{"n_layer": 9, "activation": "swiglu", "norm": "rmsnorm", "norm_eps": 1e-05, "rope_base": 10000.0, "attn_scale": 0.125, "tie_embeddings": false, "parallel_block": false, "init_std_down": 0.0, "optimizer": "adamw", "beta2": 0.95, "warmup_steps": 251, "decay_fraction": 0.551, "decay_shape": "square", "dataset": "wikipedia_en"}
MLP neurons of a small language model. Each row is named by its layer, matrix (gate and up: input weights) and neuron, and shows model dimensions 416-479. Each number is 200 + 30 x the weight over its row's rms, rounded and kept within 0 to 999. A neuron's up and down rows have the sign that makes its largest values positive.
A block is one neuron, or neurons of one layer that tend to fire together. Before each block is what it responds to, as a language model described it from the Wikipedia text at the highest values.

Responds to: The space or pipe that starts a later numeric cell in Wikipedia stats tables, usually just after a number, as in "| 3568 | 144", "24,077 | 20.29", "W 31–14 | 15,759 |".
L2.gate598,189,209,236,225,218,185,182,222,195,166,186,187,141,205,180,201,211,190,253,181,263,218,220,183,177,222,189,197,263,193,220,204,293,237,189,180,159,238,237,190,191,224,180,183,250,203,205,152,201,187,231,224,215,149,198,198,180,246,185,234,221,232,167,127
L2.up598,191,238,212,199,183,209,178,202,220,226,209,206,143,196,196,206,184,164,173,225,195,176,213,196,192,181,220,248,209,268,165,164,161,202,205,138,216,203,249,170,192,231,222,170,246,191,161,187,203,185,166,258,239,243,196,190,248,240,152,236,225,157,189,212
L2.gate826,189,202,185,173,144,198,198,234,190,214,191,188,216,223,137,178,225,186,182,222,176,180,163,188,239,228,213,191,224,227,180,257,161,210,166,189,176,216,225,258,180,175,207,180,196,193,222,199,176,183,188,174,209,187,223,189,212,143,171,192,169,225,167,123
L2.up826,187,165,201,179,165,156,253,204,274,250,210,234,179,220,194,243,229,185,200,230,236,220,187,221,216,223,160,212,200,187,221,175,164,247,182,171,199,185,222,224,185,201,139,168,258,214,188,211,231,192,200,203,232,231,152,185,115,135,203,160,185,193,190,194
L2.gate1108,196,222,145,225,213,206,239,281,254,206,201,185,119,248,195,208,242,156,231,243,186,218,171,219,190,219,208,221,253,202,206,163,220,198,254,207,206,193,180,152,185,194,179,200,211,216,166,210,200,168,221,201,220,219,152,245,223,193,253,199,190,247,195,236
L2.up1108,171,148,173,230,211,199,169,249,222,158,178,183,200,219,227,201,188,182,169,179,191,196,132,232,175,209,197,167,219,178,161,127,218,214,201,236,172,194,267,201,165,182,230,207,229,250,145,215,209,189,223,225,220,226,228,240,203,219,250,175,182,171,198,166
L2.gate1568,221,211,203,170,133,137,190,229,153,275,175,207,191,211,180,129,258,169,239,210,206,236,205,209,226,201,162,209,177,230,232,216,232,223,221,191,265,203,188,195,182,256,158,214,236,158,180,183,174,202,202,181,184,225,210,133,170,216,142,220,230,227,178,171
L2.up1568,163,183,188,218,228,207,224,200,210,216,229,200,225,208,184,249,145,254,147,269,218,312,207,224,165,180,158,215,213,186,193,206,206,145,232,217,176,197,172,199,218,170,217,177,189,220,195,229,190,177,219,218,220,206,219,185,221,220,176,231,203,227,205,192
L2.gate1696,200,190,194,245,253,193,167,232,216,278,176,251,173,233,181,213,243,196,226,190,230,231,203,155,176,213,170,227,210,220,208,180,222,159,214,201,151,226,269,198,194,215,225,173,244,202,219,165,171,236,322,196,161,221,216,186,221,242,187,190,256,243,196,175
L2.up1696,208,176,230,192,215,212,166,198,211,223,148,229,185,216,150,181,186,227,254,165,236,191,212,206,217,196,258,207,200,232,233,185,133,267,188,207,199,176,248,203,130,196,179,217,232,259,158,194,209,208,178,157,241,234,242,193,152,201,153,186,177,191,188,191
L2.gate1729,179,228,206,191,234,160,224,276,203,296,225,253,177,243,182,236,284,190,245,233,184,222,170,178,169,194,172,148,194,194,276,208,246,196,233,184,211,230,287,210,210,250,166,195,239,162,223,176,190,226,220,151,233,255,209,194,225,187,195,193,202,228,192,133
L2.up1729,215,272,107,166,216,165,172,252,165,219,200,182,141,171,197,194,243,250,166,247,206,231,190,176,199,214,196,231,209,208,211,196,212,181,188,209,236,175,197,197,211,202,182,199,166,208,168,185,167,199,197,174,159,166,198,201,222,183,171,229,205,167,249,183
L2.gate1918,205,181,216,220,123,202,195,237,250,227,201,206,195,198,181,232,232,199,207,211,242,188,217,208,205,146,175,215,250,229,232,241,229,249,273,142,197,183,207,187,191,196,221,211,192,208,228,212,192,205,189,182,199,216,204,207,206,197,190,198,184,257,195,181
L2.up1918,157,158,178,158,195,164,165,257,241,260,219,167,174,241,198,160,209,178,232,144,207,183,237,192,161,144,159,146,179,222,218,201,248,157,218,202,166,211,227,204,189,202,170,230,230,200,227,241,197,174,182,172,195,189,212,207,176,148,182,263,184,243,160,199
L2.gate2236,149,109,197,199,268,166,199,221,168,243,173,177,171,164,192,186,217,214,231,210,222,180,214,245,167,229,132,202,202,250,233,198,201,149,224,200,227,199,238,196,241,238,197,191,233,189,196,215,158,210,127,228,228,227,210,215,249,258,171,233,200,171,132,181
L2.up2236,198,172,206,163,187,212,172,262,198,224,190,157,256,143,179,169,240,201,234,176,199,206,203,155,202,225,190,243,188,208,190,236,242,184,148,167,180,188,195,203,169,204,217,189,267,138,251,168,174,231,186,224,224,224,208,164,276,201,146,165,244,246,197,152

Responds to: Tokens inside Wikipedia markdown table rows, mostly numbers, separators and empty cells in sports stats and election tables, e.g. 49,200, 36–34, 14.96%.
L4.gate465,210,190,211,146,196,159,245,195,222,222,185,201,160,202,200,176,276,182,187,172,168,183,245,248,164,185,221,229,183,241,238,197,201,234,223,201,189,271,211,243,225,166,211,200,238,178,192,186,204,222,203,214,175,248,207,208,213,238,218,203,233,222,229,194
L4.up465,151,208,248,217,261,214,196,237,250,195,228,171,157,185,206,202,246,150,178,171,188,203,161,195,197,167,231,241,233,186,199,175,235,169,211,205,142,215,221,128,222,152,193,219,215,191,198,159,230,159,208,175,248,258,212,165,154,194,203,203,161,205,221,202
L4.gate660,248,225,138,201,224,175,192,228,197,241,198,221,188,195,119,243,253,248,219,167,178,232,193,188,199,187,215,169,202,198,212,239,141,217,207,208,180,171,201,159,150,192,180,211,242,195,243,257,205,188,202,177,178,213,225,227,159,210,235,203,242,206,177,116
L4.up660,213,178,187,197,236,178,166,202,157,180,179,174,169,167,215,231,226,197,198,190,240,129,192,234,185,194,178,216,177,215,207,183,154,228,207,174,250,215,208,216,230,180,204,144,207,236,149,158,173,213,175,191,214,218,224,197,262,301,150,265,193,178,279,243
L4.gate808,186,173,155,226,311,166,210,209,214,245,215,235,172,219,185,213,198,170,251,151,232,217,188,174,207,187,162,155,230,228,224,200,182,158,177,168,218,245,224,178,170,205,215,145,220,223,247,242,200,200,202,217,168,204,181,197,200,214,181,218,211,207,146,206
L4.up808,253,232,173,259,310,201,170,220,240,227,184,242,231,261,145,237,215,204,218,165,233,219,189,167,220,217,177,184,184,222,201,203,163,173,178,212,183,209,215,150,190,196,192,156,206,203,229,271,209,225,164,164,222,246,185,180,210,235,203,191,233,208,199,146
L4.gate912,203,173,180,229,247,193,172,189,215,183,206,195,156,204,188,211,212,182,199,173,220,222,180,225,231,216,186,215,225,226,227,207,258,155,243,159,211,269,262,208,198,206,249,142,243,210,192,173,163,205,231,210,206,172,209,268,192,177,173,235,221,204,181,194
L4.up912,155,192,230,216,199,193,203,204,194,184,186,181,229,227,206,250,119,164,235,200,165,200,192,170,228,246,185,232,212,175,209,238,193,238,225,201,230,227,123,223,205,191,232,196,180,249,181,174,211,229,163,183,229,218,200,186,213,218,220,208,184,185,212,192
L4.gate1316,223,168,208,194,200,186,177,216,213,254,192,255,151,195,124,240,171,179,166,171,227,135,235,262,201,244,217,211,176,214,146,204,200,217,175,195,195,190,210,200,188,199,201,176,211,179,214,224,178,189,227,179,206,210,209,197,201,256,214,233,193,219,217,199
L4.up1316,256,210,170,179,232,200,169,257,204,242,194,244,232,191,143,225,213,210,213,219,196,181,189,230,183,253,217,212,153,218,184,204,136,244,193,154,226,215,198,219,189,209,172,192,184,143,221,187,190,219,232,176,124,244,204,214,201,187,196,205,174,240,196,185
L4.gate1441,172,197,180,196,259,157,202,203,205,228,170,261,174,184,183,200,232,233,182,198,188,177,194,218,215,217,193,215,204,212,190,182,183,169,198,225,257,277,228,185,199,183,162,193,207,210,263,196,212,233,164,190,239,220,170,228,198,214,214,229,232,251,132,177
L4.up1441,220,157,191,195,217,167,153,188,168,187,218,229,134,204,187,180,155,185,195,112,226,221,204,221,223,176,156,177,176,155,173,224,226,176,172,191,218,194,215,199,177,205,256,285,146,174,246,180,170,151,191,212,178,163,220,193,177,251,200,207,249,207,242,218
L4.gate1818,196,193,176,205,232,176,187,180,208,204,211,220,205,190,145,189,167,204,196,210,203,163,213,171,229,210,174,183,215,224,219,208,167,246,187,204,147,221,213,187,143,203,247,186,246,236,194,226,181,229,198,198,173,235,190,209,252,214,166,185,176,177,210,209
L4.up1818,193,193,209,247,190,181,174,184,232,177,174,229,211,186,180,216,210,185,187,220,200,229,160,210,161,164,190,196,186,199,170,199,181,194,192,207,186,211,210,205,150,194,181,133,234,220,199,196,227,197,233,210,138,175,229,238,247,181,255,217,157,213,208,193
L4.gate2177,205,235,208,266,250,193,175,202,228,199,200,176,222,185,169,174,230,210,217,269,213,237,189,159,168,211,211,166,243,222,168,253,170,124,237,181,221,191,229,191,180,241,202,156,224,158,239,222,185,195,210,193,210,179,204,219,192,188,202,189,237,242,161,190
L4.up2177,217,199,219,187,168,210,196,191,277,144,166,175,242,174,129,161,229,225,176,266,196,184,213,183,200,231,272,212,190,171,179,235,202,210,168,200,190,180,212,213,217,202,179,169,235,156,194,201,205,215,165,166,246,190,175,253,251,165,233,230,219,250,166,166

Responds to: Final token of a noun naming a person's role, office or occupation, often a suffix piece: marsh-al, treas-urer, spokes-man, vice president, sculptor, engineer.
L4.gate533,217,239,204,228,202,191,170,236,245,226,232,212,191,183,226,178,205,188,180,205,218,210,181,258,203,191,107,169,210,201,222,192,202,189,169,229,193,194,162,232,164,222,197,158,222,246,253,181,150,166,153,235,203,209,174,184,192,270,228,222,161,220,219,187
L4.up533,175,219,231,175,228,213,181,205,199,196,210,235,203,196,231,188,174,195,159,184,160,200,208,243,195,204,242,193,239,192,201,197,205,210,204,180,166,197,169,232,189,194,174,203,231,234,234,153,148,162,195,209,159,237,213,239,143,202,205,188,177,207,177,180
L4.gate590,206,204,211,206,214,142,246,219,211,182,232,227,218,203,162,230,214,178,208,200,176,195,242,180,243,184,167,204,211,203,239,179,164,199,184,167,198,261,200,206,176,231,190,205,211,197,212,162,177,190,182,236,164,140,202,233,231,138,180,199,205,191,180,207
L4.up590,195,237,221,209,163,182,232,188,154,195,215,217,225,235,226,274,214,181,205,206,192,200,234,230,202,141,178,200,230,183,217,151,157,174,169,191,184,285,234,179,172,168,188,156,191,204,253,231,163,221,133,252,186,136,230,164,232,184,198,176,211,209,176,221
L4.gate603,250,192,229,164,233,184,181,223,184,162,271,182,202,157,212,179,219,142,162,259,244,196,186,228,241,200,185,182,156,181,203,200,183,210,181,131,211,175,167,255,208,205,191,159,228,182,203,200,151,131,253,221,115,183,213,164,170,198,136,213,196,172,198,196
L4.up603,238,175,202,230,196,184,223,210,166,264,259,211,238,166,225,221,217,241,202,267,237,193,222,183,191,180,143,228,218,186,231,251,216,177,185,178,205,149,211,243,233,163,229,193,182,183,160,208,197,208,188,215,188,157,272,224,234,205,160,189,182,230,184,234
L4.gate925,200,204,234,177,323,166,188,159,202,223,264,226,223,183,176,203,202,175,271,243,233,240,226,187,168,202,161,190,238,198,229,218,132,217,166,180,168,164,187,229,178,210,193,184,222,223,225,250,179,224,164,235,162,105,220,157,152,180,202,181,232,212,247,243
L4.up925,200,219,184,193,280,182,200,200,224,198,182,198,214,254,182,170,196,131,236,205,210,217,233,244,208,188,182,123,214,186,242,207,179,198,127,194,176,210,188,235,196,181,193,231,195,213,195,202,222,204,205,230,216,209,190,211,153,227,185,179,136,148,229,235
L4.gate979,219,216,206,154,269,191,223,176,208,169,272,199,190,211,216,200,249,186,253,206,216,181,222,187,200,186,152,221,268,194,279,220,207,165,200,192,225,187,210,226,226,207,200,211,180,210,181,253,142,158,181,225,186,148,194,184,245,241,115,205,144,209,146,154
L4.up979,274,183,196,221,192,229,203,213,182,162,192,225,257,218,207,226,161,169,219,211,155,230,268,175,139,223,184,239,169,251,181,183,249,220,122,225,217,203,218,208,200,236,167,171,199,149,259,208,151,212,233,221,208,206,213,167,234,159,179,251,232,206,187,159
L4.gate1527,202,164,172,154,242,152,238,178,210,187,189,231,156,193,179,202,205,198,199,217,208,229,166,134,193,191,160,175,218,192,174,203,207,183,193,207,231,255,223,207,203,238,175,190,191,169,222,196,182,163,175,169,201,129,251,194,184,184,189,210,186,255,148,188
L4.up1527,193,223,238,176,279,210,231,189,183,197,288,216,196,198,193,237,238,183,153,184,202,207,192,230,183,174,167,181,206,190,180,262,217,228,222,167,192,214,213,173,184,180,232,196,192,204,204,217,234,188,224,199,170,192,235,244,216,189,240,210,156,205,236,161
L4.gate1909,239,217,186,259,246,165,179,219,198,183,230,239,220,191,211,168,247,161,175,245,222,237,225,165,202,199,206,218,176,209,248,210,187,197,134,196,184,199,189,183,228,186,155,205,217,272,213,173,193,235,147,235,226,163,162,170,150,209,209,189,216,260,182,174
L4.up1909,226,209,232,215,205,189,184,152,195,175,198,187,204,196,218,240,221,149,186,181,167,236,220,215,167,236,180,238,204,222,202,186,202,265,159,126,251,255,185,238,142,205,207,156,217,224,177,164,144,207,174,242,216,225,182,201,219,153,188,189,202,170,176,204
L4.gate2152,146,167,266,209,206,209,229,158,212,243,207,231,223,215,207,196,211,146,163,267,223,200,230,214,228,242,177,206,174,189,218,190,185,209,200,172,213,159,221,245,207,218,228,188,207,205,251,166,172,181,177,248,153,212,152,206,201,210,227,207,199,191,198,206
L4.up2152,160,190,217,217,217,186,192,229,181,209,148,224,222,160,179,232,150,190,166,236,204,203,265,233,246,215,224,214,202,200,206,215,191,227,198,224,113,198,173,177,170,185,267,214,204,245,250,230,152,211,211,176,196,179,266,207,166,143,187,204,168,195,193,204

Responds to: Family-relation nouns such as brother, wife, father (often in cast or character lists), plus wiki heading markers like ==, === and colons.
L2.gate241,253,232,148,230,204,128,176,199,264,211,223,151,206,157,229,222,203,231,245,211,177,220,203,211,207,180,174,184,254,237,191,181,182,176,167,220,256,180,192,204,182,244,220,230,159,217,237,245,139,215,167,182,167,121,167,196,163,190,189,192,201,185,158,223
L2.up241,215,212,167,222,173,167,189,197,229,223,169,196,168,189,219,207,198,231,188,198,150,241,189,244,260,191,237,199,202,199,195,149,210,261,173,206,217,201,131,176,174,187,196,231,177,181,235,222,170,211,228,216,178,182,164,188,187,173,186,171,178,201,170,227
L2.gate495,257,161,155,196,198,121,180,183,166,254,144,194,206,213,222,182,199,179,259,172,240,212,219,217,168,190,190,188,192,196,264,171,121,257,185,266,214,218,220,203,184,237,252,192,213,158,199,217,229,193,170,228,195,187,149,240,167,213,176,216,233,205,241,168
L2.up495,242,207,219,212,213,228,189,250,222,188,164,229,155,220,183,188,234,139,206,193,195,230,248,225,181,219,150,250,167,214,198,188,246,212,209,180,226,169,175,193,208,158,238,198,183,156,170,159,162,210,232,273,215,191,201,210,180,318,197,178,229,233,236,147
L2.gate712,210,174,190,216,164,209,225,147,152,191,191,207,176,173,178,211,198,198,224,155,210,207,224,262,231,168,204,245,194,206,193,151,153,235,209,230,195,203,146,201,183,205,200,178,215,199,212,211,204,194,196,268,197,178,174,225,195,171,188,225,141,191,179,184
L2.up712,175,176,142,206,197,182,224,160,185,200,165,251,166,172,199,180,155,192,153,200,174,154,168,234,186,131,207,191,193,169,157,177,234,231,216,185,191,218,175,230,161,218,245,178,177,179,218,204,190,137,130,164,168,163,206,157,189,194,157,205,178,246,228,206
L2.gate831,181,163,223,192,242,164,193,196,191,208,204,184,201,188,185,205,227,242,218,189,220,254,205,195,148,246,162,238,179,260,206,232,133,224,180,204,213,159,225,215,167,233,279,173,218,215,194,204,209,169,222,223,190,189,182,236,241,148,187,266,172,241,162,159
L2.up831,231,173,186,229,215,212,178,202,164,212,181,215,205,184,196,185,161,218,231,182,242,159,155,188,272,229,186,189,216,200,176,230,189,220,228,207,233,199,173,205,167,209,228,199,203,198,201,171,198,180,227,229,196,176,202,206,187,206,166,197,192,197,182,220
L2.gate1257,203,223,217,241,223,207,212,260,176,250,189,180,196,162,195,202,224,195,231,209,178,201,218,226,169,198,156,202,251,191,216,199,225,237,183,216,169,222,191,211,225,204,221,200,248,196,249,162,177,207,222,186,230,184,171,169,151,204,189,199,210,186,253,197
L2.up1257,211,235,178,196,201,201,172,197,192,197,169,216,198,241,209,173,239,206,255,175,190,184,136,183,236,162,209,131,158,175,183,186,200,228,200,202,146,146,218,222,145,208,245,185,184,107,217,184,232,223,246,247,204,197,212,252,232,218,193,193,195,184,161,198
L2.gate1537,216,229,223,151,185,215,240,152,169,151,212,196,241,203,226,233,196,184,203,261,143,139,230,202,176,186,213,191,187,168,202,206,185,240,199,219,175,206,201,159,178,211,207,176,169,177,257,191,179,217,189,190,174,225,251,205,161,178,194,158,202,219,216,175
L2.up1537,202,216,154,177,158,182,232,241,221,211,197,191,206,167,192,192,179,187,192,129,205,185,207,240,221,166,204,180,232,176,173,178,239,223,244,172,182,228,212,187,157,248,255,252,212,193,258,190,189,187,164,230,177,229,237,173,218,195,156,182,244,238,164,174
L2.gate1842,221,211,155,143,269,160,211,161,200,193,197,209,192,165,197,188,170,239,245,238,231,259,163,208,151,185,165,193,206,233,181,222,200,172,227,189,223,172,318,208,190,247,247,230,249,284,191,235,197,216,226,216,213,166,211,190,202,276,177,213,257,207,231,214
L2.up1842,203,209,205,205,227,195,219,202,173,231,211,182,179,184,216,228,188,169,164,237,168,221,209,227,159,217,212,228,204,131,207,151,236,204,228,192,191,251,206,241,167,232,232,238,226,161,223,160,196,196,166,178,188,200,220,168,178,215,172,188,203,166,274,119
L2.gate2004,219,238,232,185,214,177,172,252,244,207,179,190,196,209,178,207,192,213,222,248,247,229,245,203,175,220,193,256,155,212,194,211,202,260,206,160,198,186,189,198,174,261,201,179,140,188,163,203,179,177,281,192,188,135,228,232,216,252,197,212,199,194,217,207
L2.up2004,233,188,203,233,213,219,216,195,231,205,181,206,243,217,215,199,201,186,209,198,186,172,221,252,217,180,194,211,156,232,213,181,178,165,181,219,210,169,230,206,196,169,267,144,239,167,170,273,237,211,209,198,209,154,196,210,166,242,227,217,206,163,180,222

Responds to: Digits inside numbers and pipe cell separators in tables and statistics, such as 80,000 or 0.67, plus mid-word pieces like sched-ul-ing and B-ul-ldozer.
L5.gate1487,232,223,216,155,184,165,237,188,179,199,235,214,187,204,202,175,231,196,201,217,172,199,198,209,201,191,144,185,174,257,243,187,208,196,181,216,219,206,206,224,217,222,207,254,186,192,196,272,180,143,226,202,201,241,254,159,203,195,179,208,274,239,175,221
L5.up1487,139,225,155,167,206,217,201,222,165,205,186,170,170,171,212,185,237,178,255,230,173,247,168,251,224,171,105,163,249,215,164,163,183,166,192,155,199,168,142,229,184,205,195,256,212,187,184,230,236,228,194,274,239,235,151,170,168,195,153,226,181,139,141,246

Responds to: Closing == or === after a Wikipedia section title like Career, Early life, Awards, plus spaces between numbers in stat tables and infoboxes.
L5.gate302,205,222,221,192,200,182,180,201,200,182,174,181,160,275,191,166,208,211,194,238,224,147,196,170,175,167,179,178,237,192,207,222,318,174,206,208,209,195,239,171,219,184,227,186,144,168,217,205,164,181,175,172,189,201,201,243,217,259,197,170,172,176,212,227
L5.up302,187,173,191,193,166,218,221,231,189,229,198,241,198,187,169,125,225,218,202,225,205,230,255,204,258,175,227,151,146,147,150,194,182,225,209,186,217,177,189,177,163,178,235,192,229,175,260,177,226,166,220,188,176,203,247,220,175,228,143,226,200,213,238,198

Responds to: Main verbs, especially forms of take, right after a sentence's subject, as in "the walk took", "took over", "take place", "put in prison", "moved to". Weaker hits on table pipes and numbers.
L2.gate247,168,234,186,176,220,160,215,217,178,217,208,211,167,176,246,187,211,216,224,233,179,221,183,175,221,229,177,236,220,238,213,214,192,204,221,117,191,172,213,167,186,229,242,146,180,224,247,194,127,204,204,212,173,176,199,198,242,194,216,218,262,216,158,225
L2.up247,230,206,208,163,201,176,211,173,153,186,176,212,252,181,255,216,181,210,202,210,186,187,217,229,206,207,236,232,167,226,209,201,239,237,180,191,248,154,118,191,211,208,188,174,266,179,239,248,171,165,207,196,224,212,212,186,214,152,242,217,211,177,198,201
L2.gate265,223,145,213,236,232,192,219,197,143,213,118,164,194,196,239,212,165,234,190,211,204,219,206,169,198,175,182,187,209,180,218,136,218,166,228,254,167,175,171,195,205,226,215,187,201,208,170,213,173,124,188,218,174,176,213,187,220,207,194,212,199,195,180,166
L2.up265,211,156,218,236,197,162,197,232,189,230,161,198,149,211,168,200,220,211,162,176,198,172,163,178,179,191,151,260,198,230,267,233,245,150,198,187,225,219,222,159,202,203,170,210,249,214,198,182,146,141,241,176,153,202,188,194,218,183,182,197,187,209,154,185
L2.gate1230,188,188,225,171,183,207,236,184,169,200,202,170,227,242,225,142,172,239,216,192,222,186,173,185,244,207,237,209,205,197,241,153,268,203,222,193,201,206,246,181,190,210,175,217,168,222,210,156,203,169,219,219,214,185,229,165,196,201,208,191,219,286,224,205
L2.up1230,190,171,206,226,263,175,216,226,181,169,202,188,140,196,182,149,172,184,200,180,207,184,169,222,197,181,190,166,200,226,195,190,224,134,170,159,197,171,173,219,210,242,204,134,211,204,202,196,188,186,214,211,206,228,237,234,264,219,152,207,191,205,135,211
L2.gate1366,247,217,198,247,163,202,224,170,255,185,206,236,213,173,199,203,178,198,171,178,168,151,241,253,179,228,191,221,231,199,210,169,201,265,218,190,188,182,181,228,200,223,207,202,194,213,211,232,214,216,193,182,166,185,215,203,191,185,207,153,228,157,211,223
L2.up1366,151,210,273,210,256,188,230,196,204,182,204,182,201,237,252,170,201,210,295,202,220,133,144,184,233,202,236,203,187,206,232,136,234,195,150,199,217,192,199,177,203,217,182,198,112,161,246,183,172,231,192,206,152,218,220,132,164,184,226,192,221,189,206,209
L2.gate1545,146,138,208,231,215,176,208,203,209,256,122,182,211,161,196,240,187,167,193,181,169,202,193,191,195,229,173,172,213,232,192,181,212,208,210,219,193,220,212,220,194,204,226,200,188,234,200,176,201,181,215,210,234,211,198,214,147,183,137,249,250,252,215,206
L2.up1545,203,228,197,175,271,177,172,212,239,181,178,205,190,241,241,177,201,225,172,246,234,180,232,184,202,222,238,230,222,225,155,194,166,180,200,204,213,216,211,198,196,184,213,169,211,180,160,176,202,200,206,198,247,145,190,202,223,199,193,241,216,248,143,192
L2.gate1713,195,188,219,179,196,175,209,238,182,221,180,183,178,200,203,138,173,203,184,199,189,224,239,182,199,177,176,190,197,225,198,195,154,221,236,193,229,212,198,199,128,222,166,204,174,221,227,181,199,200,204,141,134,167,204,212,263,176,127,208,277,234,190,224
L2.up1713,280,143,210,188,230,202,208,146,182,194,199,163,237,207,260,145,188,235,151,279,136,235,198,240,145,238,231,212,163,200,150,157,239,197,234,231,241,189,196,178,178,174,182,152,172,213,204,190,209,209,197,150,255,217,191,226,246,180,230,206,246,167,178,241
L2.gate1820,205,233,167,210,214,190,253,182,204,177,179,158,220,214,221,191,180,236,211,194,182,206,141,218,197,170,212,197,211,198,266,198,169,190,181,201,218,161,198,233,232,238,212,165,158,278,184,225,215,243,178,220,158,178,229,254,189,178,211,207,212,195,254,217
L2.up1820,169,188,164,310,209,196,205,207,156,181,170,211,214,203,224,181,203,202,189,165,179,182,218,172,179,283,218,254,190,165,210,158,234,246,198,180,188,237,190,178,200,230,176,227,168,188,212,143,208,181,221,190,190,211,159,196,181,195,198,210,186,202,172,230
L2.gate1919,187,230,187,165,244,215,207,181,130,284,154,163,215,192,152,152,168,197,244,204,196,212,261,187,172,216,207,190,169,256,206,233,208,216,179,147,221,214,201,224,224,208,202,192,229,231,191,226,209,184,212,176,211,186,177,193,270,202,179,172,154,208,175,167
L2.up1919,216,197,181,231,193,215,183,166,268,183,237,167,214,217,267,242,166,246,217,189,187,212,196,225,166,187,243,186,223,196,193,215,189,238,174,225,149,176,210,213,212,217,150,214,161,246,176,250,200,215,230,229,175,207,177,227,266,176,213,176,211,173,159,186